From a checkpoint of a small transformer trained on Wikipedia.
Size: 21 layers, width 256, 4 heads of 64 (2 for keys and values), MLP 1024 SiLU, vocabulary 2659, 16.5M parameters.
MLP neurons of a small language model. Each row is named by its layer, matrix (up: input weights; down: output weights) and neuron, and shows model dimensions 32-223. Each number is 128 + 24 x the weight over its row's rms, rounded and kept within 0 to 255. Numbers have three digits each.
Before each neuron's rows, "fires in" lists the words (lower case) most often at its 100 highest values on Wikipedia text that the model never trained on.

fires in: "tour", "meets", "sun", "your", "1993", "1962"
L4.up797:088120097141109096149118121104097149136142133143125099125126119169134121125077120150153158170164098114128156159164121159125152159085094127146118110112150103140108146083131134156132096128158136124124128123126115131145128103168118112111121132111136102116123150129123097142116117151078113155133119139161092166103130116139094081118088146099121139118116122109113061105119101110138080167135134153117150141093176116195096135170144158133097112141133155108132121127120127140162167172125115124096124169145136176171143145149142106133130094123098156113126116119140066129087088136124161130
L4.down797:140178110141144165152117125119107117140162138182073159136128081101000090116143135133147108120100143121142155103088150123112121160143084093133106131102117129117102124148104131094079120101132173172097084106125157113124131151086123100109138149129129124110170132125111155133098122107116092105128107120169118113104138136119124114157073135142116126115150137116108133072123132137147121122098111150101158130175149112100103141160120135132098128134111154120122095111150122145122119098107094147129143119103112134105126133144152116092140133111130151077154121158091104091157139112118137131

fires in: "there", "set", "branch", "whether"
L5.up468:122113140139112078114132107143100118159141132090169139107113068119128077104144170112131126129170114126111125134162118076107117113089110121095136098115154140104134143082092117074149114138143144134122135128171163114196171137096126132145155172139092153158082093108156122126074148140134149143151101171138144143149135151110105112125135166111135119095096134132086147093119177149144137150117123120104149142080112114095138120084131134120107139126152115158132130156103112135121105147162134163115101107129147105089125134125106140129128110095100146122125131095098105131101154128147087142
L5.down468:158033137152110126154090146182170111098096143090149129152130148136186145128109130127131151130167122118139165114112149142161137122173153099118124126157163153147127136120140129072118146136127136012124114109113109104140119164098131100106107131108137087112125127133140105115157139108143110119131124096157099156122139093117126098129133128128089157105131093181128124152169132114118128080127149092137106178153090161119147129119156106136170143112123133122137131137163123145143135186112139125104085100107130123134151145141106106092148180114116120142103101107142163130134089149121161119

fires in: "more", "most", "almost", "financial", "much", "great"
L10.up13:119103132142146140132101114137129090113118065113149136147187070130120115125118102158164115121123134151105177139073083176118105171126169143136097070173110130170146144182131133152094097117098136124121148122121173136132144154114097168121167133159117119118152096109105158135082090083123136122152120133139109126129104134130094108143148139124118173106113144127120080153136116170133163125121107147119123101135157104122116173114129105140094142092116133122150099126115128124150165162105157134156178107128153128141139162119126137123159152132104170092127128135104130130133120104151135138
L10.down13:142101185175150127083096165125128131114191134175122130125117142144243147161151141138097131102098098137148141135150123078110101164136122147109117140113129087111141160135165119125094095145067107090084154143140095128098132112105112152164143124120159132122103134119148092115106115156163118107131112169102093134127130104116163095108154145119129103118138115133163136107132157090123090137132139083110121114126130166131099133176096110142120129144150139096093124134131092116181106121117131122123141099119100158108076129111113147089164135172102126128128163137158106149119118131138094128

fires in: "time", "that", "christmas", "what", "while"
L5.up59:148167119142131111075169165107153122167121108121081129122141085141119111095116122109148104156165082137147141092159116094116148124152129123144097164183160173119099146151130135145119163168168129135134157117168139105104144131141131120125159116108135131090115090152177111114131178112136129117145170156129111135133148108114114153127117120115087115154184129125109177118124110090084140165162148132168108115098108072111133116119151103103147150160106135092109086090087150076139113126179106162138164124127116106116121129131101127118138118127116113126122128151093113127104160132159069098
L5.down59:155123098118111077127104144157153114118123113118133123122142139149176160118119149111123168135164141133111093121158129098162106088114123096136113082116116161128142139139166109154182063117137125126125130139136069132114128113136132140131097141112108100151084082139130095087111179129128131136171139152173135129127130118149126131119167133110143100117114137176133138136089180112114122104149103160131109140116121133114171137089133138128109132175137099107176154151160149145163158177115145097133098127130153142125127099088134130155136135139114054129139165125111144140113139167134078133

fires in: "can", "which", "may", "must", "now"
L10.up520:137136140106093106128130111119109174136145147123167101098077112113120152106144163090134137151136124111119123153136089136147155123139073138132132099086129106125120165116169121105109125111159100119133142139179098139159141137108095132104148138092151113126140119108143139152142150094124123097174102109116110116122158075103113126094160136140122138114122130112111169105128123138155131135156117139117085131121120143135183125171112127134177127128130114139142161096105129153117148130059110109077145081078142122126167086123058136130125085120074165162129144136115157127104154159092129125
L10.down520:126139116145112114130139100133144102115103109124148166138102129117185148114146124132157126155158090141149136141144118140108086104129137133162131161099114131102131105093133131145103134122086123202113127098117127142130119162103095118131126124126131136118136122141127151125110109084133124145140109089168121145133133114119136117124125135106149125149103190131119098148143144125137112103121117131113199106181101104139117130153108123101157143135147160141110100142158194125088178082145140082111122129120140146109119093180102112040097111107164122142173078138107104168139126148105150106

fires in: "as"
L9.up29:137099120094116102073153121096122120170144165109104113164169134106127151093118143152127123075105137128106147160133092117126098149128132127136115122092145130137110168130146118072140111125128104132129121124146117131100146123104126141151121144119110114181112076130194131149173142109125159112137121132161163124126124167090160135156109172128087123135162126086121125138136170063138176135149144090152095144091129183160124129153177173150150110146157137136140111118157142152162108138148123154141148099083165129134078170146122127132100114133121095141130119107104102127139129106125149148
L9.down29:120070166122106151130157093154137085145157127123053158130170094158061103135113093088120119161098149109156118152119136120128128122106106146134161158147117144107141151117082124129119146139151086144113141092116081125142103123139126156129150198120099128126145131143117113143121105099114128138164095133072129148137119093162085086111098130119170120137110132143149100122124093125129122144153094107125127135154122155163112115116118084117104137134137128144114112154116063118156139132109135113082121108093128130151113117151112140180174129107189145107081087137122152149159094105140105132

fires in: "only", "now", "east", "days", "near", "due"
L4.up854:166139138124065139113121073142142114115122143081111139111145144130122117125121168133188115122160111112136118120071131081146140141160100101113181109133158134104137107120164126114117160142054141135166126127120128116155144146103124102118166099156124105098114097135145156155135124144156149084132113093130101130166118142127132121138125112117113138135153097111098145122108074121129095150144141073122146097136131152146132112091143117081143101120092101138119188148133125116121102082132131153161125123124123039090098122128062138109122148116121145115129141106137148128165165170133140164
L4.down854:104095146147095102113134146158120113135122139142075173089148116133167128124149117130113149086097159145125152118143127146114154078120145154109155095143107164148167128072133130127143110131168108103121131178156069145117137121145145173145118106133113110142076113131115123152108111111167133129113143139158167102099149143138108130086162154105101160167129123099111144161129170147115154109154087101152141087149088128180121121138119139113147115133089157103146159146163134127153136176170129096143100086157129092115112108127080122169155124125118116170178104144120135073113137166107136138

fires in: "found", "population", "murder", "founded", "turkey", "quarter"
L3.up275:111109179132131129169124103115163142148131131049149124160125145146124123148141160142115140142067151129136133112198147167101139129119152111106133177136125137155084087135143122123125146098080125131105135109071111120136122139111172166140127109133140082129149112108097095136146155140157149145125125089147112122114132138162122133155166161086096125096101098156177163152118077164117119105124132122128117134105154118136131152099144148128111083111157168128089079133115112126132090100107172135126176112095143116167150166126085143126129126093155155128118124106101126128133114109116111106
L3.down275:089095181156119153096114151131142114124108138133120121128116159144061084107091100164100111101129126112109123132137143153114113085116145153175119070135133114196152107152131103149148103145116140076137111125115078133130135087145140100137121064117102130148108148108140096142154118156102112129083088118079117151098134132140122118148125132097154136131130134123123128124146121136119098119082151118140151114105121108102087125113127115157100153126143103112115130116106136143119139157147114120150146143133115129136125151160114136056142075121117106130089116126112117071138123116180099168

fires in: "which", "due", "because", "ahrar", "statistics"
L5.up218:113157121157092108090159135125162156148102093075118129122154128136119088147135145096145120151155109103129106139154127123129144089143146129111140127177124149137118088122106100110164091127083106133130150106146148116115183149121115102123145121137149168139113121117135172113114091159112097103135108105094131138097097156158110110121163105148129137138119128115142106143115172178133100085133144144120137121089125146121144087071102136104088146099142121114128106164133090122104112099125124124169051134122140128112106141146145121122124125161074096166125119141145098129066092153186109157
L5.down218:150119114129115150147103136105121152114127150150123150127102120122194178143126153112128125156110140139155120133117136147131167117157144132116144109135125135131124150136125141104114106149115140000147129088109126146098142088085122160107162109126130114112135117143112180128100146136129133124118103106176128146126122099103139174166070178094083111073103127117112149137094109125105129108103153133155148127119114168118130126097133132140127148119119148117118112136138107148155098173074130148129163116127122117142102104121107129156138113126131126123199138090114148125112089136118133113

fires in: "state", "according", "board", "single"
L5.up933:127144137120108122144117116134125170122104148118131128179148131168125101150128153063113101169105151108128132084200127098100154144157149129174168185132103128099133135096153166101107116137096150116083119120105100092108126127086118158111146082132109164083112137142141114134060105149124105117130119116115067136077095125149147112117130114146136103110127136101153141158119168144091099102141135126150170068122134117114140116146140159119069154129091156142130138124156097159149157117107169115121146144117118114160143151110132114123131087114106154146125122168159131124134097126165160100
L5.down933:132088152148130177129097098096102204087098150153106131114119133097133114149148144111104118095106142165115149117122134156122125171134135093120149132133108146143111114137133128169147171142165104112161142087120129141166135084116111129157147159164091124154109129158147138099085117126143163131148123087125191147124126104177124162124115138119106108131161131078118180108119143115158152132124128139152137134138096138138151126118128128097159084126164137135118166169088138124121139120099134124124133063109115111134124095179142108130081136134137090138182153174130123146156095155142150103

fires in: "not", "due", "first", "died", "station", "either"
L4.up927:107118190099112101101122073122141137055142114046144128123147188117137149126119123138147136127144179142116117167105148147119119164114147131141128131096111151070109117107152106148099150169165110122131123147101094113119124114133105130116102124139116168104146134158112117124141135170107143138135123173088120126128109102136147110126141108094094148128105092088059137123137138069135147111148130114136109158093124118174113153087113093153111136119103117162108115117116131119122199117089141116130141093147127106116137094118136130151120135117106122112129122129124145128080119186135168150
L4.down927:115155159131113098137108105124137126133148153127131132113119143146160123115099114119099140149104142140162160141177147098119147175132141143097144135140120136135125137142136096085093151152116134230090093140132087150152145113118137130157114115142112124109139116149134112130107123081104109110109120131080138119116118116111159145122133116114118143122117142125127145097137107187113129127124146087103131125145131156159078132145110114101134134126096139115108111105118134124189092141166089098113169077119136109098145129117120137213141185135080127081217126151135151161108119155132168135

fires in: "died", "born", "described", "went", "parliament", "current"
L4.up337:117091171122131133099173149124160125128154111154138120141140146149128129142152098097186088115188156139110117146072129113145165125119129121161159152099148080074119141108092109077078165179132121139138125106122139070129140091136151122132142098147165116109126097165124115138163124131091146122122103103137120128153158137115183139122122134112079148119095157116141147090117125168149105134125122120142102095147119123121150121159155135151172134156081152145128149129133092172143131153173191098125156092139137118124100136123093148134109124134182136111130113078149115126125157167124126154
L4.down337:082163109121085108147130115147126089144100121138094136128142115123177121118121111159110161102104119142176095137140139118138126132161120165097159151157110139121165125108149147098127111143124113124124135146120125142122150161072164123128090089122120140157103132110162155145114152154145137121130161124118139142112165094105144120120124160138166150113146103124120125156136156156139143123144147102096111159117109135171108124148146101130124158145084158148143152131124150183123112128153103120120099099165149127151134132115140133153126138116136133101126108151140148233125118128141168107

fires in: "all", "how", "big", "library", "howard"
L5.up389:134108090153110142116124115096128101149146122121108100093139117148132181128136067090135128129106114147138123113132124154136106174142138117113091072159099124170135135161117132130134155128072152127152120140114140143086107111158134138117157112126101122155156140126144099142130113102139107120120156119131154136092125122107130154112091142110122123119126101154138151152165125129100143136135093121141117166126157118124099139119127104160127129139112135087150126106162115073117039145146122126120125146147185136160074110082159102128113115094142158154131151124101163130136115143144129145
L5.down389:102133085090110103091093123108148117170097167119145095108103131128076165127118115132157129137139073078143083153126125135126136112107165124191156136099151154132112150137127136111172109105128080162140143103103100155127149112101131142119153130150140168130149140121161164140114110179177108162122159142113114101147188172110132142135173129128173120136124116136146111130130116142123128148158153114151132151125146117147160137125111163162107140136158121135134123111097116144157116063139128162113148116133127131128133064116133157109163102118112144144039140126160110114136147095141131086

fires in: "km", "directed", "units", "utc", "however"
L3.up375:112141130105132103128172086098126121170127104114122155177100106114125110138118120148088165146115101153117152128152125124187172133096119099180133120118119111135118159152150117076114102132100079124102129141119122118116079138133134133147146131111092151155141110144146158115095122115156149120140151119157146112100125136168105139092117098147139126151094133113116136119128120099179133119143142113147124138111093141102128134146085113103089083167153162140155087091137139078098115097147098118121151156095120139130128157086109148127127137168120137141131140115117108128092094139145159102
L3.down375:174137121135096119178098088149101120131124167091126110172121107115216107138155152134127135132138132109151097094122135177113113128155131160116132152158149143146137118124162144118119156151130126144127150164162160138098149087148118090113135091167098131110136115140138096140117132102119113086142149171107151151124099111129099115162133135124095160113134122121144123126127112098161161075088164132110157114138133142178119114136122109164144164111113115154148131100109121162129132143130109114112088150134126135139152113162148122126104116099118126103187135144127151083138119103124124131

fires in: "united", "help", "label", "leaders", "lead", "leader"
L3.up67:136123133138148090104134146132120098103105110087165125103132098131132132128151142153126149131082104157104127153073146146114138163131089129165079159112124105110131122145127119143141133137089147131145128118136125145129121131115123112113125152164145130111117079139146160112085158136189119142102167113098160152145139146136094159126125080151207100141079135125108152107120122078128166087127128113149171100148174121127124155106125092135126143132109143121109145134115117112116136139174116135113162131194141121138177118127121092126121132119109097115136094111139132128117118127119160159
L3.down67:095144150085163123115198073147102157119135126160146119141153137103191108135108135148116142175149099141146144116142132113112117130160133154155137127131151111124148158175137121149122140130099080171138149132129157136093108126136134175078172161120099141118139101135117108083088130088148106161154135128114146102101112152102145155117108083120118078128097114137130107104096108142125125144101104133117135160119101118123157122126082138129155118151139142129098112122126090171129092099154118184117145153124148168109137115127118121047124127121183150135116109144152124130128119139089159105

fires in: "part", "party", "parts", "partly", "parties", "participated"
L8.up814:143142127116144117132120148144141118117125124139155100136153170123136133117099111142113093139129103111127134116091162129133164082137133162162134131120154150133130111176094124123133101137143142123149135124177141105138159135090080127125126116139133130129107190128160131164117097193158115104100124113118144124108118159132146125153144134079126143140124158138108178151157131110173077149131106109113153104151149116123141068121108132159093130088121152138137101105121129091082062169115169121152187167126134134087142133147155167131156135149119083161123130108126093125088126153106103150
L8.down814:132104107104106090060113143188129107126137140115104128104129096181145102126120099148105115149152118143136153128121140171156115144149161092155132153132081119143143149130098100116076117122122115188109111119085119132097149082092111094139154120077152115162132102127105126157123146111158142128114125128137132086165168092103154125103154136138114132125140095108189130166139122111097119160104150116112103127114100141124109101123151114155130119144147124127107141160138166126120175115099153116117138128132122174144149133093118125137129139144125153144126107088139151141142107137105132112

fires in: "1", "described", "0", "00", "9"
L9.up765:108118143151087112114148150129118133112125104103117127094130063128121135101098166122151138141170101131136108103148111144120121175116139113100156113127117133097133110170107102144101108141137132124128129125125116105129179137137119128122068154148172140138156141122135126138125138119109111115128121105106148164121129181148148157095082111136068171108114168137172122131117124203173156124109111144082114110141142120068149083193131097118164099150080121132125108138147155160135149128170119124110144155107129128179147142129120137127171136132108152138134151138134155123081148108212115122
L9.down765:156110138090183122084094134116142104166091101133112115096122091133169127103142113109128120127117122132148146101129124109116102122134166103097154075134138155130162115088085151137147146143138144062169134084144153088146125080106119099127122092164147136126151098087153137125110100170164135113111151131133171126139130144130105125111152109132125107091131120139150122118114125171159145095137145117121132057115093181107151148175174125108154125130099111114131135135143116151124114104126125122114121097152141188133134112125118116168096155149119115109149136134109141129131099106095124085

fires in: "world", "higher", "figures", "figure"
L3.up328:118157133067152155138163132139097090119149114110142119105110101151124117120097170103155132124167132112113137109146159127115081114083140137076054157122116131117078169161119125134103138100071171130126130103055152120100156170104134131125107145129110096170155129119126091105102130148123135118119092113139141135102130131152162138128123162115112129070170151099168137155126184147111123137145137127108186131109084113166124181146144140116164091151132114144120106168106152127130148149137116099117157126135145096123110141144109124133142114074133148154125146135141130128139161117155141141
L3.down328:107110101128137127148146130072121180152129118095156139151087144145163102133081127154143104122136157111107121131069111127099108129081142140118133146114170105161169118106144101123142087132139147160107128114138152117165111143130117089116129123098119110105085134101101098141117109104091109110068128137085114147098127146094115142184105093120087174144138156129132105163134137123139145164154102138119126122128145115090125160136123077120109140151118134117140157129126101145137137147165102104099191087114128145144116123097100102231113146176095116109127144119088141095135157102154126129

fires in: "made", "mother", "original", "more", "known", "rank"
L4.up456:112135152101061121138102139147139105122163115110170112124110139129141169092104127165142104109157130135179103130168147086142121108128126154155125143148082132146139132147117102137086137148110145128176126108180092123165159137118132119150126116159144103139093084143119155158121152115103121103108132117165117127170133135112131090135097144156182128153150111115110105102142141151121121135169159117127153131161139110109132117146138104166158114181080122159111163121117130105135126124147118067132148082160138159167116111145114107105172096125134153120129104101109161128124114115115111121
L4.down456:118125157100139089068133132128107100141094118089122142136119128132153146089143117120118155148151136163167172155156158156141154168138129133128175090134180131120130147151084093147112117107169133062141103192111136148154115150106101143089097123118167108129134151100124127137102122106109134135088172129153105143076111141149140101100133154132159142138127140122141121112137147132167150099120115086122117107100119111149164165114162098123099105120101111165161113153133093167133102111160149137124138128150112132123147111109099167099123124086117143104143124120117160077105157176140132131

fires in: "new", "check", "how", "howard", "squares", "news"
L4.up347:165079131171131120103112103126087115115116145113102156177130093140115131114127126134088146131104110128114117153122158156143093068137146087120109112165145125106143098148108124102143134087113191129130128119111105126086154123087191155132102125140104111155095099144159112096147136116107110135148126144115128106113152152116187165136143155148098101142167128137165141123104126115147135132131129136145115152128181167148112152105103151153156126119157118134142116165161119139120110096184138147133179136136121164095124126137105148123111107168101137171127152142128110129204121095148083136
L4.down347:126120133121135147098151119157108139116111083144137152122144156142062073166124103107142120138141129176129101152139141103191144112108158169147127137123121116141125112149148118138135129136150152144185165124114119114085138187108105140126092118109107128142158128114141151127107098150140167124165116123137128143147081139133099107129113096164156102116130132152142123134114106105124079140144090120110140115113140117146182138078144157167136144112141137154137126115112154128152109083110140147159145141133150140132090105089128131116135127095130132140088140123144151007124104122107133151

fires in: "km", "utc", "space", "summer", "win", "race"
L3.up942:105120149117152109076155141103092118139128167176131127134156122154137128140126099109116158148162133141139092154104121103149181181105167122187096162106094120118072107109153133088126107150116120132131131151120148147111132132113093136142132114142121134166132130114159130111050116120126080096158101151129107114140160128131149121122101126147149147167163136125132117117101120115141122084146088133117178111173106102096135095123145132141165124164127114111161134101169155129106097138149117152110148148123119077146119198158134133128104149144147124138124105108145075128103159162109165130
L3.down942:137154134139132118123128131139117137125087158119132119165083140106114119119145142079138176094136147099132125116094138084147127104155111166182128164122146117104143118102173118104096131113142126145082145138154146136109144147144101118125130106162103133090143096107147129103095128114142163111143127159121144096167102128122131136154172101141087107097124107145142162180121133106140142150124167153106104127204145128161128125124133136136166137119153113128112111135136139110096103113098153104124109102137153144139143155074128140104104142136120121127186130191163141060142140135090131100

fires in: "known", "them", "word", "words"
L4.up12:165170132131188104128113141149137124147119174158125136115111131136144171103153162117123145109141112142135142075158140135095148158164087140117150126134105115111135128165097103172171109154132126126166129160135123114114104104109098127121152076082134138129109089152147127151068145111129115130161128081114150138148118144134118156135155120112141093173149134106147123113123127138114134152135148133151094110130138150101102126085160057057141140131118163166119160126122100112117127146114155150132144064099102108098129131125112148134090109162136085113129130142153123127146124097165124127
L4.down12:128098126152113089112129156126138138113113117144128076155112124138236153137110113125106117160130091125119127133138121137107147167118159132103141110144096153122107132121141118111118116146136106186112103126123137136148133121124151119111117149089123108139108129129116126118104140139129136131128139128106145125147129110119152131093170155102128128134114149146152120162124124133110185128149166099129107152104126126135107147151140132100098165126109111118119155170091145132130168109131153118127117151134118147130126116116119133031130122114147136133094140120153155255116145147104121104

fires in: "as", "more", "times", "an", "most"
L10.up775:127142129099151111129105126130146135117130143116140138151117074147126132106114122131157130185138100125106138096165100108109142126124134126131138115161105151134099158105124162149131119173119110125091126162149134103130151096127117170143157129144134145145121141127134154148120146126154125176135124090124086158122154114147139110130133128139091154105165142141089097138076089139111122148167138100138114133108165143062150059156089150142114135120095164125133106136116128137137091107113133145150093127135124096139140120179114135126122163115118086129123141159101116127132153124146142109
L10.down775:083116131086126111146148084115124119122115143137097126191144121140178120135129166110132158104138094161154157088139117137159121097108145151120111128125133102176165115164152146137107086140129135183177159116132115161123133133106131150079114095096114088153109119144137119130133117168102110147092102165133100144136158132133100098089171121129153122117125187139101104142152125074132122063160117142131148110115171080141133114117109110140120125128128112104120124114148135159128148114105111126132136126133122110125108129111124152100144118128100109109189129130121118206113116147141149096

fires in: "well", "early", "room", "material", "graduated", "few"
L5.up58:124085160128152120066134080127111086146132154083127130152145089154130098124147152157117166105125135135161157104128099099121113144147102116128118138116139172109129166133085159130135112169132163140130156109129144098107135144126133126125186122083153103094106146161153066151106168119154110178181150193137124106120104113127097157115118130120105137123105104146087135113104118117173146127153144125140132126156134117100133160135165122108132123138081147134085143103105104095134122143110086172127125098145152146148077119129126129122131109105077119086126120160058138122102128072118099114
L5.down58:109114115115109134106101132152157105120176147111144139128132130121185144123132106087113162118204143118128121134150114154153116136140136125139131108144156121133132102159133121139142095132130130110144120115175137111158160127159140155166106169092117151130117088165138103116109133129158118140094119125134109110135111122124123092127183136130156116122131100154151123167137134085128126088132135123171168148159110133131141166112105114119079116129127116112103139166176148134132141152083142104160103101112136161126130130121135129138180146069074091132167127151141122131100121124130139128

fires in: "0", "5", "4", "1", "6"
L8.up468:115153177164128187155161156108089125075170104157125069158121072112124104133100167105092098132141133135150150141182108131139112109165161183141148109158096123131133131126136107130135123136111152131116123140097120084103155116139112150126110180160118130116114093113142078162133130169127131145113115117134153138137131118106121140123116094137082161132116106129191155112119095152135095117121124141144145075138131134137162122090090081134097104102125095120157127122089121132146139147124109151119113161136118126154079154096127122125163120140157146120130140117130103132133164165097148119
L8.down468:138117124115128149145148110106116144145166109142095150140099108158157156101112128127112195103136145166113109140138089147147136167121164126155139091139178136099141072143153167111129127127146107095125120077163134114157104089122126089102128127138116125139134113091135095125125087115108130137142143135135113137102133108128150186149129110122143111103087108121108161149163157155089121133141180158135135160099124143088104081081126096144087115158107135123129167086128117104081103143140130126144122130164086147122139152131114113191118133130137126124173140153117115112136150138110123136

fires in: "born", "son", "playback", "soundtrack", "married", "estimated"
L5.up238:094130095123123170119147157154105145163190106139158100162123165150127149133130145102155111129193155112114121135127141135115108080164135137147100125109126101136105115137146133124113148118091093117089115140101107112087134123116124122113142130166164132118111142144148131120127153086154118163105126121106132153124160094120127136130113133094129110112149121120137124129118142121099100091135138151096103091137136154112130092089086117112141138119105108130128164124148127129082151122071162140146143146141161106120153117191146141128132170099129126094126145082150145134118119101135146171
L5.down238:094138134103154124142126093117107146147160098128089147135141108156156167171140138180129078141115138158090168125096125169132139152108112135106159131160132160191087090072114142127147097142135137130161169158076106142164119085131100142096152159109131124111113138135086105096147152172107103134113157137126161123090128131105140143093086077124130145111111138079095116158085182102122167069141143120147135115127169149126121122123089130127126146137115126110120153101127108124164128110132115127144137120140158122128112146136108138152135097159123095093158124132143115191106166118140127136

fires in: "world", "married", "steps", "stephen", "step", "champion"
L5.up649:137160126126123105087177130116133164139088168089125166093112135125121107124088154097136100156130108122114131119151136125135089135142080155124124088137126155123171138107136152119102082125170118125130147170150165137155074118122130141140116095113122109213112089134074127074119146165087124123123135112134120175139151143106090133161085125140151092139105088128157174114113129177152110122132151148134096113157129137116119110102142144126120106113126091149116113108115094141101144109165156126145150131148108117153084131080142145128101118138079148117123133126114114128150160126132123139
L5.down649:171055144132141131103139115116123171107121138142129130127108142107153167140127154080157139150147147074149117144122113104117138139129180153136129084109102111129186107156162095130127152127099129104109128101120098130150087158148127088105141125117147137147146142111119115127128124116141124176184120141145096146119114160128094163132134096140118128104121158156132143121116144090150109125154119187134102122120172131079136103093139125140081157112124118118118122095137136146120127106116142133123141148130132097119146116139157131127119170135125135219148115124147170130130113104140134146

fires in: "she", "lead", "leaders", "leader", "every", "adjacent"
L3.up524:138150125123128076128121170151160155110073148155115125111138119124134096122129132142114146103182119154125096131089115140131153101151098134141097090122155148111153125163137118098100065137162136131119133132145087151129126134124119130118142110108174155071108115186121094131131109151164150144105190122126155155108139130160125096132138148116159137152102160128118167074146143162153132125107115125144146077137121123138108156097149151102073113146096118134134151135146065121120171140133094140159103135106119102104093112114103137127171119152131154161140085128147126128111068089109168106
L3.down524:143098102088155130144155126155158105136181132138111139175126115105143137125120139176121084113153084129131117170110135101143096122148113087144096130138148146132136136164118157139143080105114112118099157138153158141128186154124134176129143101167109121101143142103159136095175125153090099102129136133125154130123064117126140088132087089126181098092136128124122117135151119108101129061139114120151118144130120140170094135123119140150161150132131113120149117129112125155123098115133173164144122152143123108154157157144141120140085144110158123127137119143090109092155083129081115119

fires in: "set", "world", "class", "vietnam"
L5.up888:136199150157098122139139105140129142082069130157101135092087116122122146111150142053103140165130129100113162100126127113148170109115137113153088117162171126130098122104169125108167102124152098120107127122090135141140107105106102114118106177118162151129120104096111187123133152195085113126108134104101111108104143104137126147131156152123126168137090110110121174150136163163092137107154133146118136121124133135122126116141103139137139146118129100173147094109122109120124134086114105124119122155125103112094089131116111092127115111095089154112134095138129132121111146151099109124
L5.down888:149139107158099147168132175098133125129151113154092169146116104134125138083098109100120114137137149067151142128141155088125116122122122103143146101133116098121119126152167141123128133127148145110134123121139146100121096177144161114107132132125129105113135155140111157138123091120155157132157120093113121179142125064109102178170137115119112134113118149140117144135101138129146174175132102134101116117117104135134096159127138114130152144133145110121164157131149120154119161088100159137125126132138073112064150117123106137170103148122147110189153182138119149240124110170124134093

fires in: "made", "as", "seasons", "wasl", "palatasi"
L10.up62:107150136104117145158090099141134111098114120090165136114100141124130124109140081137134150118090111145083119127106140199112153124096127113118140119114098177166067140144133077106174157129134179128146133165105132097131156148156124108112117163124149149109163089159115125073121112141124145108110122135116113109143133107148079121134117143163118124157055106156089129122145143109125128152144102161112086121153095096126111103151127117137156119147121123115142091083106177180146102131149155117173170111111122133122128108133148171135120148178162134119125137094150130122124078114137097132
L10.down62:122140135123114122123100114117113083146159156148157128124123131152175080127140099110088147124133142135113148131146136121099105120143128110119095092147052110123122120146116093101179179145094106168080087138118086132162119181110143106162138135148118157120141126084130096159137117113114144129113121175148105093125109137109102128073114161111167111109131120129138169086123175130120109174158078147156121113104128145143140107112161120105149120115139136141126116115093115121124108135110111129097170069138133116126145088178177102197118100127142133139142099092116131080122123098135106098

fires in: "as", "provide"
L9.up1020:132132133118119092110114104106117106081103099165116101163141147119125127131113132120097159096099101102107136165129136142163139100110084157142134103124105144154109144128139129089134154111150135130193128159132124112124093108133116145106105121131103151126121111113131122082086122106161145112129122164160145083121149163120148114128069137113122119170139171143167136117131143151152118136108117144128163157069151132131091130147112131114131158171065099132133108102141181150126133091178127137156067118159115148172129133117113109131146157141119094167129110135137139136147128093176098141
L9.down1020:098100137103161145110141132131178137152100130116131104096119163133064118124138119147131165092131103119141119106166155099128123115102115136122165122122109119145147125121129082110144098125144104203101131110139117081105143112130112112161085137160111134130132107149163114151126103148140149114124134163095127106102137110150155096097130110125156143079146152139130110113136160133073144162113144114136134117163161112142142136135131109103129084111148156115104112125124082093166127103108139117163125118135146097093103134170184118019116095102110111149116159134138143075118114132138150148